Weights of a small transformer language model.
Architecture: RMSNorm before each block, untied embeddings.
MLP neurons of a small language model. Each row is named by its layer, matrix (down: output weights) and neuron, and shows model dimensions 442-537. Each number is 200 + 20 x the weight over its row's rms, rounded and kept within 0 to 999. A neuron's up and down rows have the sign that makes its largest values positive.
A block is one neuron, or neurons of one layer that tend to fire together. After each block is what it responds to, as a language model described it from the Wikipedia text at the highest values.

L3.down85,169,227,193,211,185,201,184,212,201,203,236,219,178,200,236,187,193,202,209,179,212,171,223,170,202,207,190,194,208,221,235,197,198,195,245,199,178,195,164,205,206,187,178,216,237,186,199,225,204,185,186,225,206,156,227,208,206,218,169,192,222,237,184,188,188,193,158,236,179,206,211,186,193,178,165,218,195,188,205,186,198,219,199,236,211,189,199,188,196,223,179,209,192,223,209,196
L3.down258,211,193,195,194,217,189,190,196,200,216,205,204,185,177,205,165,220,185,200,163,160,201,167,209,214,203,211,225,216,218,182,198,195,175,215,195,178,208,190,202,193,184,187,219,180,208,212,176,212,186,183,193,192,175,236,223,227,216,185,193,185,228,215,205,177,203,168,193,195,153,189,174,219,209,206,212,217,182,180,222,215,207,147,171,258,191,192,194,203,181,209,242,212,196,210,193
L3.down1063,208,192,207,210,183,191,205,230,222,226,196,211,245,202,246,180,214,225,186,189,212,235,214,163,209,198,178,148,222,235,172,236,177,182,170,196,179,210,209,210,160,192,215,195,223,189,220,218,213,235,199,209,196,192,194,181,182,178,197,194,200,206,226,185,199,199,177,201,194,227,210,199,220,220,201,175,206,221,220,190,174,203,207,186,204,190,132,209,187,198,183,231,224,237,161,189
L3.down1145,175,215,189,185,229,193,198,215,211,239,169,209,198,213,227,186,209,200,193,181,176,213,237,208,216,223,216,207,182,192,154,192,158,177,176,188,181,201,225,207,230,186,205,230,203,182,190,226,206,161,218,183,177,188,164,193,238,189,217,218,194,164,204,216,215,197,172,212,229,190,202,231,208,181,202,210,179,183,198,212,230,200,198,212,199,201,194,234,179,195,217,183,218,207,195,203
Description: "part" in "as part of". The word part in "as part of", also "became part of" and "any part of", plus similar nouns like end, result, stage before "of".

L9.down495,194,202,181,215,234,192,179,180,219,201,217,180,185,201,198,202,185,227,191,206,207,184,224,198,221,226,165,221,219,199,232,220,218,206,221,214,192,187,192,224,211,203,223,215,232,205,218,230,198,197,207,198,191,221,226,208,252,213,209,229,205,184,209,211,213,203,194,216,185,206,162,183,176,202,193,200,196,178,237,186,191,214,227,202,163,212,179,202,206,172,188,181,179,212,223,208
Description: Word-start fragments. Opening piece of a word split into subword tokens, such as heter(oaromatic), mel(ted), Phil or Sil(enced), plus frequent is/was/are.

L4.down18,157,239,182,160,223,207,239,174,175,199,200,211,215,193,210,196,219,198,232,215,203,199,231,230,199,260,225,224,209,200,209,212,242,157,232,228,210,217,181,185,191,232,217,218,227,199,181,194,183,219,212,200,183,181,204,181,208,200,217,208,218,170,190,269,170,206,216,177,198,240,195,223,165,217,213,201,234,228,208,212,183,173,197,171,188,188,149,227,190,200,217,210,200,172,197,176
L4.down227,183,205,210,204,221,196,198,220,220,177,219,184,218,178,241,202,215,218,211,214,215,196,137,207,186,181,171,237,185,191,197,224,182,220,193,192,172,204,233,208,225,230,196,175,190,238,185,191,174,218,177,213,213,198,211,212,190,210,250,179,217,196,203,177,201,226,170,217,202,162,204,222,205,192,206,166,184,207,209,157,191,192,222,156,213,202,203,216,219,190,203,224,190,206,198,164
L4.down991,184,207,217,213,203,193,225,210,220,207,155,214,161,215,203,207,211,179,213,199,207,173,212,187,203,196,232,181,223,212,168,161,210,182,197,157,185,218,241,198,281,212,214,202,237,182,184,177,212,206,214,197,217,211,217,204,229,217,227,237,198,216,208,241,204,199,196,178,207,220,192,206,198,216,231,175,172,195,194,194,208,183,188,244,215,209,170,233,204,196,223,220,251,211,197,207
L4.down1167,193,193,222,193,229,218,243,176,229,203,229,210,190,196,191,219,180,209,220,199,201,156,226,218,194,233,187,241,184,202,217,210,199,191,164,184,181,203,217,209,215,232,189,215,207,213,230,191,209,197,207,163,183,217,205,164,182,181,228,229,237,185,193,199,181,205,180,198,162,208,182,185,203,233,196,229,233,225,191,168,201,225,194,209,193,191,196,192,168,215,185,179,166,191,235,213
Description: Early word-piece fragments. Second or third word-piece of a word split into pieces, often after a capital letter, in names and rare words, such as U-ro-š, M-ad-aket, T-oy-town.

L3.down327,201,177,206,163,167,191,216,237,219,188,183,189,247,228,204,193,188,202,177,200,189,201,190,178,165,216,206,231,162,210,174,224,207,205,198,199,164,169,218,185,217,189,196,209,198,190,164,227,200,184,204,185,197,234,208,180,180,220,228,220,203,200,204,204,204,216,212,195,213,200,190,184,189,179,226,208,188,193,200,169,218,191,189,211,186,239,188,212,191,165,213,191,194,222,181,226
L3.down442,209,157,226,185,178,199,154,235,197,211,215,240,179,219,220,241,202,191,206,223,205,218,202,206,178,212,169,210,223,177,233,195,174,201,237,181,200,215,192,204,207,218,166,206,202,181,175,172,231,205,194,236,222,245,170,200,164,213,203,222,187,200,235,204,191,201,167,201,231,180,208,218,176,212,212,204,177,196,164,180,213,221,172,210,198,218,185,198,221,184,174,186,204,177,206,197
L3.down680,189,192,214,214,213,176,197,202,212,220,191,231,223,210,193,185,204,185,159,232,177,217,182,176,231,175,217,191,201,211,207,203,186,164,215,197,185,204,171,201,167,204,228,202,192,206,183,215,186,183,204,232,192,234,211,209,218,232,197,228,209,222,216,181,191,207,199,189,182,216,166,237,216,200,180,193,161,205,244,216,199,214,196,188,221,204,246,218,233,184,181,234,226,201,207,227
L3.down973,214,197,182,195,196,232,157,183,200,231,177,191,197,190,222,199,201,192,193,177,183,207,211,214,201,212,204,167,206,223,204,230,193,199,227,215,171,199,196,186,202,187,181,190,189,189,245,190,213,152,185,189,225,240,218,232,164,186,205,184,230,204,195,188,189,157,190,186,205,197,192,230,229,189,202,177,200,202,198,183,194,203,171,217,227,207,188,176,209,222,222,195,192,211,161,192
Description: Of in fixed phrases. Mostly "of" as the second word of a set phrase after an ordinal, number or noun, such as first of, Place of birth, End of, Port of; also that/in after sentence-initial Later.

L9.down856,203,210,196,205,224,198,169,243,194,190,216,191,250,199,217,202,193,222,188,191,215,173,179,167,203,197,242,177,201,204,154,246,190,213,167,203,212,207,212,217,205,203,211,192,207,219,190,221,205,214,187,236,199,189,216,257,169,233,217,156,195,191,194,171,176,230,200,199,197,221,181,220,164,195,200,197,197,186,198,182,219,192,208,219,195,237,194,212,190,190,191,182,192,210,210,212
Description: Role nouns and name fragments. Role or category nouns that take an "of" phrase (member, owner, coach, elder), plus mid-word pieces of foreign names (Od, Hu-um-onen, Zhi-y-ong) and decimal digits in coordinates.

L4.down360,225,212,213,201,177,202,224,191,168,193,192,193,200,203,177,209,195,180,200,183,219,185,186,203,205,210,210,203,191,220,204,175,190,201,228,180,192,206,210,219,202,236,185,205,197,195,191,176,211,178,184,232,148,216,196,189,213,220,201,206,206,228,165,185,226,218,204,200,194,213,171,202,171,198,175,207,188,213,203,179,206,185,203,214,195,205,197,205,163,169,186,210,173,232,185,197
L4.down584,185,180,187,193,192,208,201,217,200,189,218,220,185,192,205,183,210,196,197,210,180,207,237,186,203,188,190,197,206,223,194,152,193,193,217,197,184,208,178,174,207,188,206,230,226,215,172,205,233,175,185,191,215,180,193,197,194,186,173,201,182,210,179,227,203,181,209,146,197,207,230,194,196,192,211,211,174,215,212,201,191,191,193,189,182,198,169,197,195,194,205,208,193,238,215,179
L4.down709,215,190,214,182,188,203,221,202,175,193,180,199,194,211,165,198,182,160,172,223,187,200,170,163,215,184,214,185,215,240,225,166,203,187,225,222,209,212,223,215,196,208,175,180,205,191,210,172,241,170,196,175,173,189,193,152,208,190,226,200,210,219,196,187,200,200,214,200,195,181,188,194,179,211,192,236,190,205,170,181,218,182,198,156,189,199,208,188,193,173,179,200,192,205,182,185
L4.down798,226,200,201,192,206,181,210,209,184,210,179,180,193,196,175,161,201,186,220,205,210,180,201,209,212,213,189,202,187,223,235,191,202,181,216,219,188,218,226,211,187,200,195,189,206,196,182,167,216,175,194,200,174,178,186,166,186,223,211,210,206,212,161,177,203,214,203,203,206,203,207,198,191,183,187,185,192,224,198,184,194,198,196,220,183,206,183,204,182,167,185,194,104,212,203,206
Description: Paragraph-end line breaks. Line break right after a sentence-final period that closes a paragraph, plus section-heading == marks and table | cell separators.

L9.down1156,213,202,221,248,229,227,171,226,206,213,196,210,182,167,217,179,173,183,229,227,231,220,183,182,232,191,225,233,194,197,199,185,210,158,168,216,218,184,203,221,189,211,188,237,223,221,230,225,224,205,202,194,169,177,169,220,179,188,178,219,203,210,220,198,220,195,187,200,209,177,236,155,174,203,211,187,182,188,208,178,218,206,175,153,224,169,205,188,223,217,191,208,174,202,174,181
Description: Partitive "of" after quantifiers. The word of right after quantifiers like one, many, most, each, six, as in "many of whom" or "one of them"; weaker on among and inner name pieces.

L3.down494,219,174,171,229,235,202,192,191,192,207,240,235,210,199,217,183,201,194,211,263,216,194,202,197,243,185,212,199,194,187,179,188,201,203,208,201,185,182,189,197,191,212,233,177,174,187,179,195,251,210,184,180,193,213,209,212,184,187,209,218,182,203,239,187,203,196,228,159,180,194,172,187,209,200,192,228,168,181,194,205,172,190,221,174,187,197,202,191,220,189,193,207,245,215,230,193
L3.down762,187,250,198,174,218,186,213,174,179,216,216,207,194,204,183,219,228,189,202,211,164,186,229,154,219,199,184,198,207,170,218,180,170,186,206,236,181,216,226,183,203,208,194,172,193,192,159,215,185,260,213,209,206,211,191,182,209,202,227,229,218,212,183,192,239,205,229,232,202,197,199,238,191,249,217,191,168,180,196,193,198,208,205,159,218,196,192,212,200,183,191,214,235,191,195,235
L3.down846,193,221,211,222,199,184,174,165,214,200,184,182,194,176,200,194,198,207,186,221,181,196,207,182,185,185,217,185,202,229,184,224,173,226,158,177,220,201,242,205,212,209,187,197,183,175,217,200,157,201,198,176,216,185,176,210,218,172,238,171,210,172,181,182,193,188,202,167,212,166,194,205,205,212,178,221,156,209,207,169,202,159,196,201,194,207,190,233,192,165,230,209,204,207,218,206
L3.down1171,205,205,200,173,246,215,222,234,197,235,199,211,217,178,197,189,193,164,201,198,233,202,191,192,230,218,199,205,170,261,192,206,209,194,182,175,184,218,233,212,205,210,190,193,207,207,184,225,205,201,211,165,182,178,251,193,221,218,190,212,188,227,145,204,192,206,183,155,214,195,196,205,219,186,227,226,175,218,201,224,181,233,192,212,240,241,165,200,238,201,182,231,186,204,191,182
Description: Table pipes and word-piece starts. Two groups: pipe separators after numbers in sports-stat tables (82 | 0 | 8), and early word pieces like ob in Robbed, cobalt, bobbin, or -b in non-black.

L9.down618,204,182,216,195,211,212,202,225,220,216,201,162,207,190,196,219,209,223,204,191,200,218,215,194,207,180,187,170,227,206,218,191,227,214,187,187,185,186,205,192,174,185,190,224,236,213,225,225,193,248,191,208,199,207,207,202,202,194,215,172,206,226,205,183,208,228,224,181,198,221,204,190,233,168,185,186,177,205,209,192,230,226,190,209,203,186,217,208,235,199,200,193,0,210,190,194
Description: Paragraph-break newline. The second newline of a blank line that closes a paragraph, table or list, before a new heading, table or sentence (e.g. ==History==, | Player, The...).

L4.down200,223,170,188,232,208,211,214,188,173,224,200,182,218,206,212,197,226,176,230,225,211,220,196,200,219,196,230,208,171,203,214,187,207,195,203,184,173,238,186,199,205,200,221,201,183,165,205,203,234,198,184,199,217,186,196,229,184,210,228,205,191,202,211,187,170,198,192,175,205,199,195,251,200,175,186,195,192,205,179,200,235,192,183,218,204,222,187,178,274,230,208,163,182,200,197,177
L4.down596,197,192,228,202,220,211,255,175,236,173,194,164,227,195,230,211,207,153,236,197,186,209,218,218,180,150,217,164,253,246,234,217,192,201,234,218,171,162,202,175,192,235,194,179,162,242,204,186,191,174,155,214,235,185,189,180,205,206,199,190,188,191,154,218,203,225,191,185,226,223,168,205,226,161,213,171,184,214,221,185,207,211,202,234,205,205,215,193,172,209,212,230,183,200,187,199
L4.down605,212,161,201,201,227,196,214,169,209,193,197,213,211,179,178,196,198,149,208,188,209,203,212,223,192,167,187,218,211,192,203,219,215,223,196,205,226,170,195,223,190,190,189,155,177,176,206,236,214,179,191,204,190,219,199,172,200,196,165,225,171,200,196,213,188,228,205,202,203,160,187,210,220,213,210,166,204,199,204,237,184,215,216,203,210,217,208,205,191,213,151,219,236,231,217,195
L4.down899,198,223,195,195,204,194,174,194,218,211,177,177,172,181,215,211,240,199,192,183,205,229,236,154,172,199,219,240,201,200,197,221,166,208,165,224,206,196,197,210,188,219,189,258,188,202,206,236,218,225,243,229,200,174,218,216,187,221,206,217,203,193,210,236,175,192,202,186,212,200,192,190,183,170,221,221,175,219,227,223,201,197,182,168,195,160,181,197,216,217,199,204,278,216,221,239
Description: Acronym-internal letters. Second or middle letters of capitalized acronyms and abbreviations, such as the C in CCBL or the D in EDES, plus possessive 's after organization names.

L9.down1059,186,215,203,174,215,251,201,241,207,199,195,192,196,197,163,203,207,192,179,224,201,210,231,221,186,192,170,205,209,218,173,195,218,215,221,183,243,187,200,222,201,174,197,220,210,221,196,212,188,210,170,224,203,215,219,197,198,208,189,200,174,215,189,216,210,195,208,195,213,193,199,204,199,202,160,225,206,221,146,191,220,200,214,174,205,187,194,185,197,190,180,218,169,199,209,176
Description: Mid-word name fragments. Inner pieces of proper names, titles and foreign words, often in wiki tables, such as FI'AT', 4MIN'UT'ES, Nen'odd'antana, UnRE'AL'.

L4.down299,216,194,211,193,200,210,165,207,214,208,232,206,182,211,164,222,209,197,216,182,184,211,213,184,197,200,196,196,188,162,191,187,164,207,181,211,208,201,232,179,196,210,215,194,190,186,181,228,188,216,164,237,179,162,201,171,172,226,217,241,239,183,210,197,196,191,198,185,213,202,205,220,205,182,194,220,189,215,223,206,212,206,215,183,236,160,201,181,218,214,160,205,224,244,164,212
L4.down320,211,182,223,211,211,257,182,200,197,189,198,220,226,193,206,218,197,204,162,196,231,189,186,206,216,178,213,169,233,234,211,192,185,198,172,183,250,201,220,188,210,195,219,204,184,208,176,197,188,212,192,181,189,165,188,194,181,179,166,198,223,225,207,154,166,197,196,189,232,201,169,195,195,196,227,192,225,190,172,205,187,190,242,206,187,186,197,197,170,205,204,212,194,212,177,223
L4.down641,182,214,226,206,229,208,200,228,209,173,189,208,219,212,211,213,183,180,203,171,167,211,195,207,234,196,226,185,194,223,171,193,201,232,188,184,225,199,201,170,169,218,216,171,167,204,212,192,168,219,223,186,194,178,169,221,165,239,191,205,218,220,187,207,205,252,198,219,172,192,189,195,242,184,211,198,185,192,166,192,196,202,204,203,195,228,189,184,205,193,210,157,216,212,197,209
L4.down1075,201,235,197,234,186,182,201,230,168,199,210,209,218,202,216,166,194,192,176,228,181,213,155,200,174,185,226,221,175,219,207,222,195,178,188,188,180,175,191,174,141,245,214,192,184,205,199,210,161,219,220,194,207,201,191,231,211,231,188,200,209,189,220,184,187,178,235,227,176,180,190,178,236,226,175,193,192,200,209,211,216,187,152,197,162,199,192,235,197,202,185,160,208,180,208,173
Description: Stats table separators. Pipe separators after a number in sports statistics tables (league standings, career stats), e.g. "| 14 |"; also "with" introducing an accompanying clause.

L3.down263,191,247,239,191,163,214,213,224,193,206,201,213,202,214,197,185,191,205,237,208,218,179,218,202,197,205,204,204,179,206,227,172,204,207,199,214,174,224,159,177,215,181,200,191,166,212,193,201,180,189,212,217,211,201,259,210,198,160,191,187,136,225,202,224,197,183,156,195,196,203,211,152,203,187,175,243,188,199,193,196,187,221,201,198,191,207,221,181,203,210,183,185,223,163,201,199
L3.down450,189,216,166,210,235,180,218,212,202,206,166,195,201,195,237,207,191,194,220,178,183,208,184,179,193,178,184,227,242,220,204,228,180,217,212,213,199,210,185,198,191,192,228,202,224,228,222,180,186,230,182,209,219,215,223,198,188,231,196,201,208,194,171,210,215,208,184,206,217,216,188,228,197,218,187,200,225,182,180,199,170,179,209,219,219,167,203,195,204,188,220,152,223,180,204,214
L3.down975,182,201,202,187,196,185,199,200,197,195,211,190,168,194,204,185,198,215,212,211,228,169,226,194,184,179,214,185,205,235,164,188,164,172,154,192,193,187,209,204,167,209,212,176,157,196,177,233,213,184,200,176,218,233,168,227,218,197,197,167,211,193,191,193,183,190,178,210,172,190,208,204,187,187,217,223,238,190,208,188,206,200,196,195,191,206,193,187,153,167,173,235,230,147,200,194
L3.down1206,204,177,171,175,181,199,212,190,185,165,187,195,192,215,212,178,217,175,208,168,215,209,217,234,218,192,174,215,233,195,169,184,219,195,212,192,180,178,204,182,201,196,202,182,223,178,209,259,219,213,185,230,203,207,217,220,212,205,220,179,224,198,182,194,182,210,218,210,201,192,213,195,189,225,206,215,216,176,237,178,192,186,200,167,205,210,215,217,216,153,218,189,180,234,188,166
Description: Early name fragments. Early word pieces inside proper names or words split into several tokens, often right after a capital letter, e.g. M-al-aysia, Lad-isl-aus, Ch-ic-ago, Penn-ington.

L9.down601,190,196,226,165,209,181,203,194,183,214,213,203,230,245,251,216,158,199,221,199,198,201,213,187,226,239,227,178,209,203,217,213,211,177,192,193,183,187,195,202,206,198,181,206,180,239,166,225,257,158,188,211,189,172,176,208,220,209,229,168,179,191,172,180,205,192,194,152,153,199,194,202,222,193,181,208,205,183,229,188,190,174,206,187,226,211,145,197,198,200,171,220,198,187,223,172
Description: Table cells and name starts. Pipe separators after a number or header cell in Wikipedia stats tables (e.g. 57 |, Team 1 |), plus first words of fixed names like Division, Chapter, College.

L4.down154,217,207,188,181,206,203,208,205,230,215,215,189,207,221,216,221,182,226,215,207,150,220,181,185,202,206,202,202,205,232,196,170,204,244,187,189,200,182,197,186,182,186,179,210,182,193,218,187,210,194,220,198,201,214,193,188,210,242,205,212,198,203,223,200,218,206,192,204,199,189,205,194,187,226,195,216,195,200,198,200,206,207,221,219,216,188,172,176,202,188,204,177,242,236,202,213
L4.down531,197,198,209,198,255,205,160,202,204,229,202,237,167,203,198,205,170,217,219,197,204,203,182,182,217,185,176,192,203,241,188,233,219,204,195,231,222,211,225,200,188,190,198,193,176,212,178,163,229,196,203,224,203,241,236,225,230,176,155,224,203,208,175,181,227,181,179,191,197,160,207,207,199,181,200,202,191,171,212,212,186,194,167,206,209,175,175,212,161,215,253,210,204,200,163,226
L4.down790,175,167,156,189,212,180,169,199,204,189,227,203,217,194,203,232,204,199,222,180,192,224,157,235,209,203,246,167,228,200,193,178,210,216,206,210,201,214,205,204,159,143,218,198,219,164,195,214,195,192,195,202,170,161,179,175,206,185,216,185,200,191,217,196,216,212,225,201,171,200,235,192,198,201,214,204,211,197,209,222,182,225,164,195,219,219,187,198,210,194,193,210,248,188,192,197
L4.down1022,224,195,217,189,224,212,153,222,200,219,219,181,196,226,244,184,206,206,212,221,176,185,190,208,181,254,196,210,207,201,214,200,213,209,205,201,201,198,197,197,184,191,201,175,230,193,167,239,169,203,212,211,202,137,214,198,222,185,206,214,150,210,191,183,192,218,228,201,199,236,175,228,200,203,208,189,174,182,211,224,192,212,179,208,187,175,202,202,182,243,173,204,153,188,173,220
Description: Part-of membership words. The word part (and partitive words like half, section, member, all) mostly in "as part of" or "part of" phrases before "of".

L3.down359,188,188,201,218,194,196,215,169,192,210,193,191,216,196,214,215,198,216,195,147,199,173,210,228,193,173,167,194,164,218,214,219,190,195,227,206,204,226,178,176,189,207,217,181,182,195,226,196,184,185,175,173,210,210,195,218,247,208,180,188,187,176,205,204,202,224,184,188,199,189,215,232,207,182,157,188,187,178,225,214,221,185,171,223,237,240,214,166,214,200,209,184,170,201,209,232
L3.down569,202,185,177,190,209,169,201,201,226,185,184,199,197,197,174,223,186,194,220,188,233,230,212,171,198,228,171,204,189,209,183,206,224,191,200,190,192,165,203,189,189,205,207,215,195,180,173,199,193,186,181,168,239,210,187,221,205,191,199,194,223,189,192,222,223,195,187,191,196,224,188,203,205,187,202,194,172,207,230,233,191,180,212,163,207,232,213,171,182,190,201,214,190,220,202,228
L3.down819,207,210,199,220,185,199,209,150,227,169,201,202,220,179,187,203,210,203,191,204,199,176,189,196,206,196,207,212,238,171,200,178,193,169,192,199,190,182,233,207,180,195,172,219,225,187,240,228,200,181,168,197,213,184,195,196,202,207,239,182,169,219,204,198,191,214,196,202,212,237,201,238,242,198,230,198,204,192,194,209,191,225,209,213,173,203,194,197,200,205,182,205,143,243,206,187
L3.down855,198,191,206,201,216,238,178,202,206,226,218,233,239,196,230,198,191,207,203,231,193,182,225,175,228,165,179,197,235,200,242,224,176,201,215,218,202,211,217,219,207,194,167,206,206,209,202,171,170,170,210,171,222,236,201,222,221,124,188,227,175,187,191,215,211,200,220,232,191,205,214,205,200,216,238,203,177,206,223,198,189,200,179,188,165,226,232,223,198,202,222,190,224,204,214,202
Description: Acronym-final letter pieces. Capital-letter word pieces that end or continue an all-caps acronym or code, such as PROMUSICAE, STRING, FIAT, GOES, CCP, RNZAF, often in tables or lists.

L3.down331,213,215,151,231,166,239,203,219,208,193,213,189,196,211,176,227,208,182,219,199,207,155,209,202,270,206,189,208,216,220,205,224,208,203,212,173,190,199,205,223,217,215,229,202,228,194,212,192,222,224,214,213,198,182,228,192,179,186,208,165,185,196,194,198,248,188,200,168,186,204,192,237,213,197,201,188,182,202,245,191,233,201,215,233,231,180,200,203,160,248,212,200,223,206,215,225
L3.down503,165,223,192,211,205,186,186,185,199,195,178,207,204,210,220,164,172,168,187,223,177,148,177,207,221,200,182,186,187,187,214,192,186,204,203,187,229,190,190,194,196,194,193,193,224,191,190,189,216,240,228,231,178,236,177,191,161,212,182,209,167,222,177,226,181,239,217,215,217,182,207,230,208,213,195,166,173,200,200,182,184,180,204,239,210,187,169,207,203,172,223,189,185,199,193,179
L3.down788,207,210,172,195,193,219,169,170,208,214,193,213,179,194,211,219,222,188,202,205,224,217,184,226,224,198,209,172,194,185,218,211,217,185,217,188,204,205,210,220,223,198,204,218,196,242,191,182,201,217,202,208,176,232,201,188,216,211,184,188,198,194,176,205,230,168,189,183,201,183,176,190,180,226,243,202,204,205,159,205,186,228,225,233,210,191,205,197,197,177,208,181,175,183,204,195
L3.down1115,203,194,158,213,171,209,200,208,183,198,214,198,204,188,193,188,175,198,182,188,208,182,200,208,226,213,217,157,227,210,203,218,167,194,224,158,203,199,204,172,211,215,209,156,158,168,243,169,195,238,221,202,202,198,183,218,213,193,200,208,170,212,215,188,202,170,188,209,176,225,179,197,180,197,206,193,220,237,222,226,187,191,200,217,143,172,177,211,225,208,211,187,217,204,193,192
Description: Leadership role nouns. Nouns for positions of authority such as manager, coach, governor, mayor, captain, often after the, as or to, especially in sports biographies; weaker on other nouns like part, season.

L4.down49,218,164,209,204,193,237,202,226,204,223,203,196,204,219,187,207,197,213,146,156,224,176,174,193,170,208,201,195,223,169,192,214,211,198,202,196,209,204,211,204,219,207,173,184,184,216,212,204,204,166,175,200,200,188,210,176,199,177,181,193,244,227,181,197,189,187,210,222,220,236,200,202,202,145,176,188,209,186,202,198,174,163,204,187,214,179,181,186,164,205,209,207,239,220,182,182
L4.down307,180,202,159,177,219,193,159,195,192,197,209,187,205,191,226,197,184,212,199,224,211,202,220,204,222,197,157,182,210,144,210,222,202,178,231,209,185,201,177,186,218,232,189,187,196,220,176,208,209,219,190,216,198,211,204,196,222,211,197,181,235,192,199,186,190,169,205,241,179,218,205,210,172,230,193,180,218,225,181,204,234,201,215,189,210,234,207,235,188,243,217,214,208,194,194,209
L4.down349,164,175,195,214,199,163,204,201,187,233,220,182,218,215,236,213,180,147,176,149,217,210,182,216,230,183,206,200,230,205,211,230,205,166,163,180,214,212,195,160,202,194,179,198,201,135,196,226,193,241,198,247,193,188,201,212,215,214,172,208,236,201,201,191,188,210,211,235,216,214,203,189,204,164,223,219,190,135,197,179,212,220,191,235,182,202,176,196,203,181,218,227,239,193,157,190
L4.down862,185,200,221,173,178,193,186,200,215,202,172,166,201,143,205,200,175,167,194,193,185,243,180,170,184,184,205,209,183,200,175,227,169,210,178,215,221,233,191,222,190,203,200,212,233,218,226,177,230,201,194,212,197,192,194,222,207,200,193,211,198,193,195,231,194,201,208,188,209,227,185,209,216,162,190,161,184,189,219,197,214,214,188,180,192,181,201,196,205,213,188,184,242,169,174,191
Description: Temporal clause openers. Words opening time-setting phrases, often at paragraph starts, such as Before, Prior to, Until, When, As of, plus earlier/previous/last years.

L9.down1018,168,222,209,188,162,248,186,200,223,211,237,197,192,235,217,209,208,213,202,186,217,177,234,209,217,234,196,216,203,183,188,237,228,170,185,217,203,196,202,193,161,225,164,180,204,163,171,211,219,203,192,197,211,190,190,182,221,221,218,177,207,211,213,207,214,203,194,216,205,198,189,200,200,193,200,213,213,167,185,178,164,173,193,189,246,180,213,197,190,216,228,206,252,183,186,215
Description: Partitive quantifier before of. Quantity or part words that open a partitive "X of" phrase, mostly after "was/is/as", such as "one of the best", "part of", "some of".

L3.down265,216,193,229,174,188,168,195,203,207,199,182,227,162,192,197,166,182,179,221,206,199,236,203,212,238,180,207,201,202,215,196,193,188,191,178,188,196,221,228,218,185,211,211,188,218,221,226,170,214,169,169,206,206,169,208,198,218,171,192,202,212,205,205,214,213,213,180,180,188,200,186,216,182,188,215,202,242,188,199,199,199,229,204,184,228,188,195,188,185,196,181,209,64,221,172,204
L3.down558,204,204,202,203,204,208,207,211,191,212,208,196,184,183,192,206,189,183,188,192,204,212,217,194,239,208,217,213,182,207,226,167,227,196,203,194,194,182,217,185,200,209,176,202,197,194,202,161,199,198,188,203,193,204,181,189,197,206,197,204,190,232,158,183,215,219,194,195,200,214,193,204,173,200,192,205,213,201,215,220,211,206,216,209,206,211,189,193,181,186,187,198,162,202,209,207
L3.down810,183,190,218,212,236,190,211,209,195,192,208,213,199,188,184,174,213,216,179,180,227,181,222,200,230,223,205,207,198,215,211,190,218,227,218,210,244,214,179,184,188,172,187,199,189,192,153,210,201,227,194,190,225,208,210,217,193,192,190,219,215,241,183,171,193,229,205,185,205,195,172,204,219,198,231,206,180,210,193,218,205,195,178,216,188,211,193,210,187,173,207,210,183,203,194,163
L3.down850,181,211,192,219,191,200,197,167,169,147,210,203,200,194,224,188,193,187,197,187,182,215,187,192,195,199,178,160,181,220,206,234,198,227,233,220,177,180,211,211,197,201,181,204,207,215,223,204,199,158,207,206,188,154,172,195,189,191,206,188,215,223,183,207,202,187,198,209,189,208,180,223,178,184,216,173,175,210,188,202,184,209,208,207,202,194,162,188,203,192,213,215,97,199,187,194
Description: Paragraph-break newlines. Fires on the line break right after a paragraph's closing sentence, before a new paragraph or heading; weaker on table pipes and sentence-opening words like important.